python train.py --num_hidden_layers=10 --hidden_size=576 --num_key_value_heads=7 --head_dim=64 --parallel_block=false --init_std_up=0.0211 --optimizer="cautious_adamw" --beta2=0.98 --z_loss=0.0001 --train_tokens=1007000000 --dataset="wikipedia_en"
MLP neurons of a small language model. Each row is named by its layer, matrix (gate and up: input weights) and neuron, and shows model dimensions 288-383. Each number is 128 + 24 x the weight over its row's rms, rounded and kept within 0 to 255. Numbers have three digits each. A neuron's up and down rows have the sign that makes its largest values positive.
A block is one neuron, or neurons of one layer that tend to fire together. Before each block is what it responds to, as a language model described it from the Wikipedia text at the highest values.

Small number tokens. Numbers and quantity words that start a quantity or ordinal phrase, often after the, of, on or with, such as at least 12 buildings, 4th largest, several, half-shaft.
L6.gate353:123088119132119118115115119139120102145127116147122124152148186093156164095089092114135139155112166110122135094102129143153126158106097130154125089126108136169089114128124198169115114142113117113096109136119155084103101113116136144154150104129146081151139143104146127135122126102097140115
L6.up353:108113144102120141141128148149151141093129149097171114164113130127137165118120124147153148162169077089137146120128165147073165160136138115139111140120114146157129103129137113110117089157105151110091118115111134120113138106115125150164133151150144142163179127133183118165089099130148109120
L6.gate662:146109156129076127115085188180104147121111108159103110154134114122114164116127155120141096128140139188133140148150104148141109186106125159140100125132168139153111162131129161137092126122132156137138148123130098115127099133094128121142178112108142114097147152140149081163100115129166109121
L6.up662:136137122149134131147131129129128112117101121123130141154166103107111093116123144107140091146089135109090154144121117096124123101134105173144103140096139110098109158122113131124128064166123126147143089102111114108134094101157143124151139113159142109087095156154162099126115156172113147142
L6.gate785:070136114156159114184142150120149172107098178128099111113077137175162140075135164098123131128149117115076103116118136127099139131134123138111132108092113118110117119127065138149128094141151165086162140162123159129074123088094105152197096115149127084173123150109163125139138097120136116111
L6.up785:098090144150102108132099158152112104131121093115147119155151096095152086154085099126117086151164081149151140158104133129161116132113112146134156144108129113115095114118098155120128140133092153156146135130112089080203063129087158152132163124120087154096129136085135077130091127151113086124
L6.gate886:097135154175134091135163153144121159095144147126147141147099101150123162120099152103151123136160101172154100139148087112137133114180146124081126123126145123107134115098103174107129112104124136078165134169106121117080118085140117176097082122123109171141108150099094127152153102151129140116
L6.up886:096148154155144123146090164119115178129153128112126113147123130107168118109099155118130127140113127147098101103122075145094087149118124164143123113156118101183088118156145083117108123137140138079166121121092062129111107115148124124147126117131118152112123132161122147180128119103155149149
L6.gate1094:131107159135096135129142153160137161149129104140098128132130148117091136153141151119161131174132089147130152091118125138148156136159106097131096126142121120111106133134094177151131126107168139101151147139144110109166068172113105096140104112112111136137144139129122137130161145143121134127
L6.up1094:086150121097116131103156147119125125121141155155158124163108130110148082164111139111122139124107145130101131098117087136121123171122151128123097088076133116148115120117134136156114107121089144155157116131110165173086125111081101095099128114104116127095129108101171092110109137160150104119
L6.gate1308:110125133152154115143127169121116097147105131185129094109081154075146114151107137156177122176105065152117093124165137105107146124149173159165115102077120104134129111139083144164128104148167143120143127114115126092118104090114100097103097143108097102159149144138119107157077138128136115124
L6.up1308:145118089076124116122110121142156203114162092124093141116120140128168144121183173137133124125078140135095151163125099122121081137174075135113097156105130100127116128079138122140126124078129145109153107117137150088106127117121095129162100088123105125112137117136134135156090139120124126107
L6.gate1671:094126155092166136173125102120182195154108131097100141160137104124160144143160118137108113114137118111155160086145094151163151158135129167149117144104135154106117096145077173125148151149130185111143160147143101140162089177110123103135114129100122138116111124132145136079122155147144074140
L6.up1671:152152091091145156107153160104116156168112148161155145119124120144159158109128137121131145149126115086136110132132110112139140117122143067135127168074099133138130126109119148096125122142139179089140114139140101146125094136074134118146136157121132127175138130140130079121124148139082127136
L6.gate1778:096128088143163147095188084079124123169149130106142128114152165113158163103121105131099098082127139128095139134139109172151160125168133152110132118119094096114182116120144171098123124160162136093124152132119139114132097121135172138129071152127126138112119159122122099167140091158153158112
L6.up1778:150159137068110094163127089103139121123135126132133129111140160109130095134119127132138139096090142114088122155107121141145184138153087135108125162094115124129105107117133104144096122134159153107145127102149139090101153125093162116162123112176095143111129128125150124110133145114107097087

Round-number quantities. Numerals, mostly round counts like 50, 200, 1,000, that start a quantity of people or things in prose, tables and scorelines; also "as" in "such as" / "as well as".
L3.gate1407:144122139160068140193093140135117136142093110111037137129122164148160140126169102149120131104092110109090134082106142157127105156111137156127146120146139103154085097097125155138117094121166156102147126148097111124106117147147113144191107129170165131114105172126156147148076138117113147126
L3.up1407:111121113105124150144135139146141176136139110168154119117142125084102080103111108144199163118169120137088116121135125129119163080159095137136114125117137144138133150109169158097132121164120169113117134096128139138082115115123151120102145138128121095136156150109118133084123110083143112106
L3.gate1688:117140085127100126180147171117165152113125161130111128139104168144136138123124141162144110085127118120140092073161148160116156144160141141128106161101115128131116104098093123110113087151137124094169119123082117111174149143100128127128093124135118136120148162109183117141117131129080145159
L3.up1688:086138178160160168143144087133141118140110131144124120159133129119100088078117130141136123126102099122111146164154147144105108166114141150105127116131100154139134145123105105114109129096136138126147098135082123136151156123127152137094119113114132135158100179066114144134106148113158162133

Post-name appositive openers. Tokens right after a subject name, usually an article's opening name, that start an alias, gloss or appositive: ", also", " (", "also known".
L6.gate117:145115116115138161152122146139119132135084109104106111127111116141118125122153145145122098078137088064116132119104158104119128095148138096133138123121145160139115129153106126128124155092163131133112135118105162097191117149150183124118127104109150130116147084081155123128138103106132076125
L6.up117:114129148139183147095132146165126128119141141133120138137129094123124131090133115109193126151060180127172140165132113136086153101121117114130142077108113104129111124128110117134144148102128106175081095166142096114129095124146135162103142095115174151093142139088164112140116127081145098155
L6.gate663:133118149151098141157113165138120144127124144166132074168149105113113125120132106149139128120117139173144131081136085140112121161175135169127132138143136123140118120137107143150180112125128101163125161097106107150126124108132116100167131133106109122142076115110112087133106105124111144118
L6.up663:165158125090098140084100137201152121141123087110104131131100189109109133116114097089140108145119150125137130164146129148162130110137137172147163139123144135153116109151125128136140131095149105122133108115131125135162167104132102144104145148157083093111097149142101102134152141136180144132
L6.gate1239:140149122116181169165133138125124156158124107144150101131135175148112070124178127119164140101124113083114117121178134156124132090144128099131106135127124099103119141167138119144133124178108110103107167115124152125100150101126126143137153135109136130086126139139116099134153080118149116110
L6.up1239:082107161101064143143132116158148124123164119081140129133168088117134160115133156143105108104164124157176115136114140120135143138093103133137093087147131143112133119141108133141119142100087106190135109155132088141184101167106117136129120147172115112067102129143111168107133143169158114136
L6.gate1258:117171150142139139149151110113111149123180119131122164153067143139099123083158086149172097080124155128097105178111103138094132123170112143153137104102081119138144099120175120162147115110088121121133154092128116117118091168107162102142138098132100055131121147142121116138111108138161099128
L6.up1258:109109102104102151132139111163143152155153128122137128195144125095149099134151117068149103130117158148061119134130135103116130125141122111120126144093121094090139154110153099146146108107120087140115177113147118102141123163104154131138113125155158119079119121120117098099175095124117113134
L6.gate1261:110140139135151155136105109150128141135140126118113118114105122189130140105134115125118093083128108112153128168113106131123134114157085156153151100143078134122107124113127149119152148147149143149120134130115096105109148125109151157174138124136141118051087132097122092154092147118156131126
L6.up1261:137160121126152155114122163155180113174138155103144140120150144132164151090130152153118142125131129139145113095153122121150126134116117105111105149141137131141150094122174167112107090110137142149143145129103139119167122122127107117137122137144141129121128106164143099104171119144138097121
L6.gate1359:142154118156157120140175101125138153137123127144152101132150181115122121105108124125136187106163178114134126096161075144184112112147150160157108155110107140147132064107133148126133156136120080108154135161103097117151122145104162126100088153167138131113118142157117145137153139141164096136
L6.up1359:111133121123111086137137125149159103126076124089108112131096160138104141136086116095116104113152116106108149139144120114154125088142103132158137136145140114129156105137119147161171104148192131138139142143114119092121102178120102134105097127147111176169156134152144080123133130147158092182
L6.gate1699:133176194158142167144132101151160123127138159108176132123163116109146150175145132159137139109126093116120080159105155140104133123127126114147132109151122141131147133088103087115134132142076106156134122124128123139147128136077151150151086107153147087101138137143116141146137093111170099098
L6.up1699:134149143148126154122157150176151154138093134131165105134108132139113112132126124114110089159118163120118129152168139142145131135099176169141161116129186163104113162134125118136144144112116094146105116097139133126118107070101138114130105101093125129130117138078106071120135128131133111107
L6.gate1978:099121158089097129162116112125149158138157107125125071163146116139085133113140114136138096080106155131152123107175125128154118139068107122159172107146132109118159079142147138168132099136119162118108163142079159175137137152143141081125156111117114118133079109134129130103135108117174130148
L6.up1978:150107169143103137127089115116145107128097128133124138163074116146136137097116115158121099102110120130147091156110126151082143138117131165134156061136148107133090102065155082123146097112132104151085126165088109152096093119130122120150145111146087133125115147105158130142117114127098139113

Lead-sentence subject boundary. The opening parenthesis right after an article subject's name in a Wikipedia lead, before birth dates (Maynard (born 1986), Chachere (born)); weaker on commas after paragraph-opening phrases ("His latest book,", "In his youth,").
L3.gate1583:137106120192133113148133146096115155126140132149103126150107147111121133114115095141115092130093128140165150133129160122099116123108138089154106151136145062180133069102156133092119134078142164148108173096175122107139106135115162152169131101134108142147167108111083132098131132125149141175
L3.up1583:161143095139123118118118137102155145128176082108163126110143124142107093117122081157121156135087079106111149121107133098107108148117142133131142130139082108082100114113116096160122152107114140137092137113107124099151133177120114179158144101211130128113126157095122141128166131126126114166
L3.gate1770:121108124108101141151140151167096138137134115121133158106101116095146101112117131160119119109110148171155101131119124155125156131136154139130115093091171111122153088098116124118118137140087144114152136093119151117096098180123124128118122137119110133101114107166127124119118132088180149152
L3.up1770:166145185120134122107126111137151094149168113126102093144110140200100181135167152114149140096125114104094172137124143118095096147088118127152141090141136132146153137110172102158137115132114121099130146121150102119128111126153148133103140122133128101148111108084120132109106102117093137109

Small standalone numbers. Small whole numbers, roughly 4–19, standing as their own token: table cells, day-of-month in dates, ordinal stems and counts, as in "on 13 March", "13th", "| 16 |".
L2.gate804:173111161152139129162111136109037105115172121115108152136104136166110152154135112099142139160113135090164162088167146102157100130148114123113141105114106102185148146133126118116127077142120100109104127133098131124116132137116150091125074135131121112111135141117119133127114126102120130096
L2.up804:136128120135152151147151132164186156124146150098131112160099144145097108076111150118158084127138089082095158144112132115138167175122099112130155124140126185120105118094159135174092143148128170140131093151105121133135079149100103104168131124126134104118095109093134115091119164146161103135
L2.gate1813:103124122103141157165105150169162169126124128136139096134123181123132145143130117119097145137135098152117129136142148144084157124132128115142114160143121098117106086116133161112123132165102148111139126133090112154146076132101065096175086136139099131120128108105121096129136143115120159127
L2.up1813:141137111121123135146146159143119135116133117126112049140136105149129150104130137114114118104157118140134140135080162119123126131118148139139097109175121113123113135145141148107141111141179125118124116125148128166156116152093100113149156120143133111152121103161120128088141145145144124130
L2.gate2046:110127125157144117159141090102131101113096140133139168142105092100130146155131174143127100124108122127157156122114119114123156162153158115135104158118125161156097096055125147135152077126145075133151125095123124157131138129106161129106162078166110112123141121147127118118105150102103157113
L2.up2046:116135110100111082167101131160081152155115100109172086078121172114119126136139181110116054131097160094148148112130112130138122108128105154168115132136099126157112111113134159113111147147134147175169110143156116173126177164142119109104094112157113142131130121174122118140135173141142145119
L2.gate2093:154155129148147116135127127147146155125136146117161121152092116177117121111131165142140180106081125128144130108119124108069108122165142140094142123113113141127149129121098096117127136164113166141146120112166093100121110132126148118153141121136166125116101101094120075186125068099151145148
L2.up2093:132083127142180136159131117102076144139118151178107125121130137160145090128130102109104128126130159137131108120154157160159108114142141109152128149147136128170079153118122139146097112172148153101145102163111160096104058137113158149150102099098098151113135159100186128120117137149169093093